MLP neurons of a small language model. Each row is named by its layer, matrix (up: input weights; down: output weights) and neuron, and shows model dimensions 48-111. Each number is 128 + 32 x the weight over its row's rms, rounded and kept within 0 to 255.
After each neuron's rows, "fires after" lists the tokens most often just before its 100 highest values on Wikipedia text that the model never trained on. A number after a token or word is its count.

L6.up111 [111  95 148 137 156  88 137  85  89 149 159 161 135 114 121 169 174 143 133 176  90 155 119  87 130 125 104 114 156 104  91 113 101 128 132  99 101 105 135  79  93 127 144 127 146 106 117 130  17 115 106  99 170  83 117 132 140 120  81 127 197 142 127 164]
L6.down111 [136 102 103 141 180 118  88  88 143 145 141 137 133 204 180 137 138 125 115 177 150 166 116 104 155  91 142 159  56 157  95 123  87 174  55  73 132 104 149  95 110 170 145 136 127  86 137 102  78 155  92 100 182 128 135  94 153 108  95  99 169 130 116 145]
fires after: " the" 26, " an" 14, " a" 6, " The" 4

L9.up1156 [165  56 147 152 136  76 159 108 169 197 124 151 110 105  87  81 130 195 192 156 140 130 159 177 114  62 150  95 139 172 108 130 112 136 128 125 149 135 122 113 128 101 130 118 138 137 156 108 153 151 124  69 121 167 126  96 187 100 159 198  88  79 147 136]
L9.down1156 [156 174 145 103 114 180 177 130 103 159 119 122 162 143  85 136 155 156 153 184 110 132 142 179 159 148  98 141  49 149 122 151 129  97  93 161  87 165 107 135 126  86 160  97 146 186 121  85 178 103 138  67 113 172  56 104 132 137 120 173  99 155  91 102]
fires after: "0" 28, "5" 12, "6" 11, "4" 9, "3" 4

L2.up365 [ 62 135 148 137 153 163 135 157 111 165  91 132 156 113 118 102 112 103 120 150 148  89 127  95 148  95 107 111 122 150 129 182 134 145 121 141 169 191 120 142 172 102  92 137 120 129  93 100 126 120 135 149 117  59 174 115 152  84 157 136 177 132 123 118]
L2.down365 [ 62 107  88  71 136 161 123  88 169 112 106 174 167 120 138 105 130 135 162 118 173  68  99 101 114  96 131  71 109 154 153 138 121 136 135 174 125 113 153 116 161  82  50 136 161 151  95 122 104 123 160  98 163  81 138 118 135  91 205 145 116 113 177 104]
fires after: "5" 13, "1" 13, "3" 13, "0" 12, "6" 9, "4" 9

L6.up94 [199 136 150 132 113 110 183 120 100 126 159 140 138 109 100 144 124 141  98 135 156 183 124 175  95 160 172 174 109 123  75 137 125 138 144 149 161 199  90 178  78  42  93  76  99 104 119 133 112 122 133 164 200 140 119 115 119 168 148  88 124 111  62 153]
L6.down94 [103 121 152  72  72 133  75 130 139 160 123 128  56  98  92 106 143 166 115 131  61 131 181 105 137  89 138 178  82 161 131 127 109  97  94 164 105 108 181  91 109 161 118 104 123 146 148  65 129 140  96 174 121 128 129 174 156 152 168 117 102  89 150 165]
fires after: " " 48, "9" 12, "8" 4

L6.up957 [158 190  95 203  32 119 173 116 148 148 128 164 150  90 127 116 132 136 148 106 112  97 151 105  84 125  83 114 132  90 140 102  68 138 178 112 145 222  94 173 141 157  88 160 125 140  83 114 110 110 121 128 119 150 115  99 151 125 105 156  94  83 156 141]
L6.down957 [ 85 152 115 168 147 104 119 132 141 120 107 128 154 157  91 142 134 101 138 128 139 111 165 161 149 105 143 125 131 119 110 102 110  97 197 174 171 176 174 159 101 116  89 164  99 139 116 111 164  77 136 104 120 189 106 123 152 130 122 178 100 125 126 140]
fires after: "\n" 51, " " 23, ")" 9, " |" 6

L10.up337 [161 162 227  62 107  74 149 220  69 129 130 113 138 111 125 104 163 183 104 102  97 175  88 101  67 108 123 141 161 131 144  65 121 103 123 107 133 143 139 167 187  70  83 168 101 105 137 150 131 112 159 117 151  94 153 143 127 144 130 117 121 198 104 140]
L10.down337 [140 147 116  99 140 109 106  75 171  82 114 158 127 105 151 136 110 176 184 115 170 142 121 180  99  77 116  96 202 137 165 154 111 139 148 136 111 120 121 100 108 117 102 166  86  91  84 118 156 125 109 145 171 192 164 124 114 163 152 149 105 144 169  95]
fires after: "1" 17, "2" 16, "4" 13, "0" 12, "7" 12, "5" 9

L6.up922 [145  82 163 198 138 145 156  84 138 153 151  81 124  94 106 126 169 117 212 169 173 148  95 150 158 141 132 154 142 170  87  95 112 161 106  86 183  80 110 125 164 175 156 144 101  80 101 122  53 152 107 111  84 143 138 120 127 122 164 148 134 174 166 145]
L6.down922 [121 137 160 172 154 100 125 155 111 171 137  78  68 134 116 109 169  98 139 169 147 133 145  79 184 132 191 181 113 149 117  98 158 120  99 107 108 118  89 101  79 151 131 135 121 151 108 146 174 187 130 106 176 120  83 163 120 130  84 155 153 129 110 112]
fires after: "s" 27, " as" 7, "5" 7, " As" 4, " an" 4, "6" 4

L2.up369 [117 119  80 112  74 146 131  79  75 117 148 183 141 110 111 127 117 145 139  96 141 120 156 158  86 145  57  91 121 115 187  97 117 125 117 146 113 196 168  83 141 135 205 129 125 123 150 252  98 133 158 112 126  96 125 167 153  95 121 104 192 157 130 140]
L2.down369 [111  81 125 161  89 105 108  99 139 173 111 153 146 163 112 171 107 150  52 117  96 118 117 153 115 136  70 106 178  70 182 131 146  38  96 120 185 120 133 118 128 162 103  81 115 109 124 136 177 144 120 144 180 156 132 176 108 123 188 150 144  66 160  87]
fires after: "2" 41, " the" 11, " and" 4, " Four" 4, "0" 4

L2.up334 [117 142  88  77 113  79 159  84 149 120 134 125 144 120 158 108 150  98 199 159 160  87  87 120 135 110 121 172 110 180 132 157 110 119 126 125 156 143  83 140 161 108 169 113 165 132 150 161  96 101 123 119 112 149 140 112 136  90 133 112 203 172 143  92]
L2.down334 [169 149  96 154  84  95 122 158 129 142 107 104 112 125 104 111 153 141 131 115 123  65  72 140 157  81 166 109 145 109 167 100 109 161 160 135 154 151 116 113  85 167  93 138  97 129  68  98 107 132 109 137 185 159  80 129 107 119 118 149 218 138  80  66]
fires after: "s" 39, " Ar" 6, " S" 5, " As" 5

L2.up1042 [131 110 131 125 131 151  86 135 124 128 146 154 129 177 144 126  75 173 119 177 164 118  78 102 124 177 137 132 148  81  71 124  97  49 126 187 148 141 125 117 151 130 155  62 122  92  50 139 141 118 162  88 174 124 145 157 150 120 149 130 150 121 150 102]
L2.down1042 [ 90 136 122 102  87 130 110  97 137 138 120 120 158 142 152 197 192  82  89 121 121 151 185 101 126 147 139 180 130 127 185 124 164 112 104 121 120 156 192  89 168 160 152 146 104 175 133 104 152 134 139  85 104 182 107 127 104 132 127  63 149 113 148 154]
fires after: "0" 30, "2" 20, "." 10, "1" 8

L2.up1072 [143 119 171 153 142 134 157 113 159 122 128  80 110 115  96 113 116  67 101 137 105  82 157 121  65 155 104  94 136 117 118 152 138 187 100 172 153 111 176 167 172 103 100 129  88  87 121  91 179 112 148 108 166 135 136 103 118 137 116 106 135 126  76  96]
L2.down1072 [159 169 120 117 123  87 119 149 107  96 160 133 117 123 158 116 138  96  66 101 114  82 141  86 114 138 118  82  89 164 154 128 123 127 138 194 144 125 159 129 169 138 118 154 137 159 134 139 158 160  64 139 111 119 117 132 192 126 138 131  85 146 129 160]
fires after: " New" 21, " U" 20, " W" 9, " N" 9, " the" 7, "S" 6

L2.up822 [115 124 123 160 113 130  90 125 135 197 106 162 118 134 111 153 135 143 139 101 123 136 123 107 134 144  98 122 163 104 124 133 144 154 157 129 153 151 112  55 151  96 124 143 149 121 103 107 133  98 124 144 132 145 177  80  75  70 176 131  66 137  84 130]
L2.down822 [ 64 126 120 111 110 100 112 163 190 152  92 127 135 124  93 150 137 142 133 156 105 110 143 121 142 142  60  90 130 147 176  92 178 118 144  96 156 134 105 155 116 119 119 129  81 151  92  95 172 145 139  90 140 134 135 147  73 139 120 113  79  87 143 101]
fires after: " " 38, "\n" 15, " All" 9, ")" 4, " votes" 4, " Final" 4

L2.up706 [135 177 120 167  95  60 188 132  91 138 171 126 115 133 160 116 116 122  67 107  83  98 121 115 125 134 116 162 109 127 163 124 116 109 125  91 140 180  92  93 147 151 161  91 101 127 117 110 148 171 162 134  84 139 194 169 155 108 155 104 194 169 149 121]
L2.down706 [109  84  72 137 138 114  82 161 100 112 146 155 117  89 118 101  88 144 143 111 156 128 137 120 136 157 151  10 152 127 133 195 125 123  99 164 159 120 103 176  93 135  82  70 115 118 173 172 109 166 104  76 195 137 134  99  82 158 133 129 121  96 154 111]
fires after: " points" 15, "0" 15, "5" 12, "1" 10, "6" 9, "3" 7

L6.up1003 [ 91 109  73 149 186  26 139 173 144 124 174 123 107 115 138 150 194 146 184 144 137 129  80 147 121 147  92  71 120 113  91 109 148 159  85 138 158 105 157  78 122 149 111 199  75 150  63 161 157  94 164 172 125 127  95 156  88 151 133 153 132 162 149 109]
L6.down1003 [100 127  93 115 198 108 137 127 131 107 163 118 121 167  71  91 129 162 167 113 134 121  94 122 137 110 165 137  85 116  99 122 133 103 144 152 131 154 100 105 139  70  92 181 126 117 155 129 144 132 106 151 160  70 126 118 179 113  60 151 168 118 142  98]
fires after: " as" 24, "s" 21, " As" 14

L2.up119 [163 115 127  91 118  91  99 106 143 158 155 152 107 118  84 176 132 134  95 121 111 154 121 142 103 110  60 153  90  46 137  68 146 144 137 110 101  83  93 168 148 160 133 142 147 145  75 177 131 136  79 109  89 100 162  79 124  81 120 134 182 118 137  94]
L2.down119 [106 122  74  65 104 125  59  97 140 134 233 143 124  94 167 151  88 167 145 148 113 166 133  78 131 120 100 168 158 124 138 118  97  94 118 154 160  91 131 160  59 185 133  85 135 169  88  99 112 164 114 143 115 145 125 130 149  64 124 114 129 101 144 175]
fires after: " the" 41, " Co" 7, " The" 6, " co" 4

L2.up844 [ 78 141 144 153  92 136 169 115 108  92 115 179  83 163 154 119 136 126 106  78 159 106 131 132 124 107 144 112 157 126 191 110 148  99 135 109  80 133 132  93  91 105 132 141 198 158  96 204 175  97 145 169 191  72  85  76 156 152 140 178 109  64 109 123]
L2.down844 [ 99 162 117 148  80 119 156 140 108  71  73 126 145 112 126  91 194  61 109 134  93 131 121 179 155 130 100 147 129 107 112 178 147 132 116 138 119 161 115 143 137 163 123  60 109 137 146 107 104 115 142  98  86 125 100 146 129  71 140  78 102 108 148  83]
fires after: "2" 40, "1" 14, " at" 10, "0" 5, " in" 4, " " 4

L2.up382 [ 88 100 127 180  76 113 156 162 140 135 179 157 165 134  84 102 174 127 104 107 142  99 122 132 111 119 167 114 148 140 166 145 166 133 140  76 120 163 132 138 217 121  90 122  82 115 144 181  82 140 151  51 121  79 155 144 101 193  96  77  87 168 132 125]
L2.down382 [131 118  95 105 110  94  36  98 174 140 177 162  72 122 124 140  95 105 142 143 124 132 158 133 105 134 139  72 187  69 114 140  96 131  77  96 127 107 162 130 105 129 106 125 106 125 117 125 159  97 101  62 144 113 135 106 159 138 140 117 151  93 154  97]
fires after: "1" 47, "0" 32, "2" 9

L2.up1048 [121 132 158 161  84 105  95 146 163 125 145  71 133 187 126  57 178 154 178 170 137  90 120 117 124 127 115 117 118 197 112  82 144 105 125 105 143  94 201 130  87 148 147 158  78  84 108  97 141 158 119 135 101 129 155 140 165 117 130  61 147 138 110 189]
L2.down1048 [143 109 115 126 122 124 138  97 134 131  31 143 185 117  84 168 136 132 135 181 138 120 188  94 161 155 146 101 163 117  88  43  85  96  92 112 119 137 117 172 121  88 145 114  81 150 134 154 102 198 152 151 122 120 126 158 136 146 111 116 136 123 116 152]
fires after: "5" 24, "6" 17, "7" 17, "0" 9, "9" 9, "″" 8

L10.up1166 [125 171 183  88 141  77 178 136 145  99 137 137  83 114 151 163 160 165 108 109 162 123  91 132 137 176 160 130  80 147 127 149  97 134 109 171 117 104 130 123 103  87 104 125 170  88 140 176 146 147  96 166 198 175 190  36 135 127  91 146 144 128 160  79]
L10.down1166 [153 119  88 132  93 143 103  83 160 115  91 142 143  99 170  92 181 144 122 106 139 134 112 157 155 112 160 152 122 126 159 112 146 131  70 126 173 117 157  69 149 180 150 119  70 153 139  51 163 108 101 137 116 121 143  73 117 192 104 105 144 123 130 111]
fires after: " " 36, "." 16, "1" 6, "8" 5, "-" 5, ":" 5

L2.up402 [109 142 144 102 126 109 116 140  60 105 196 148 127 108 181 125 125 142 142 115 117 122 142 170  90 115 136 139 132 163 127  73 155 133 103  85 173 157 157 155 158 161 139 134 102 182 153 126  61 123 135 134 103 110 159 102  98 132 139 157 131 134 131 136]
L2.down402 [140 129 122 124 147 113 143  85 121 119 111 132 156 184  94  83  65 106 121  71 136 133  99 116 184  79 206  68 140 127 130 206  92 168 173 164 119 127  86 114 134 160 115  93 103 124 129  94 124 110 160  99 164 127 142 138 161 135 120 148  99 173 127 159]
fires after: "5" 12, "4" 10, "6" 9, " W" 8, "}" 7, "S" 6

L10.up231 [185 159 120 169 118  38 136 121  84 112 122  83 121 137 145  90 111 107 113  81 136 105 141 139 118 162  83 132 154 114 139  93 135  97 110 142 126 122  89 144 129  73 120 166 118  98  74 132 105 130 130 136 142 129 156 170 169  91 162 141 149 150  57  93]
L10.down231 [ 91 143 119 105 120 104 169 168 161 190 171 130  68  96 118 127 124 166 147 150 118  68  98 152  78 101 125 119  46 146 125 107 103 153 116  98 130 175 192  94 114 135 138  58 111 117  85 165 115 167 123 130  84 105 166 167  94 156 102 107  94  55 109  92]
fires after: "\n" 28, " the" 22, " " 4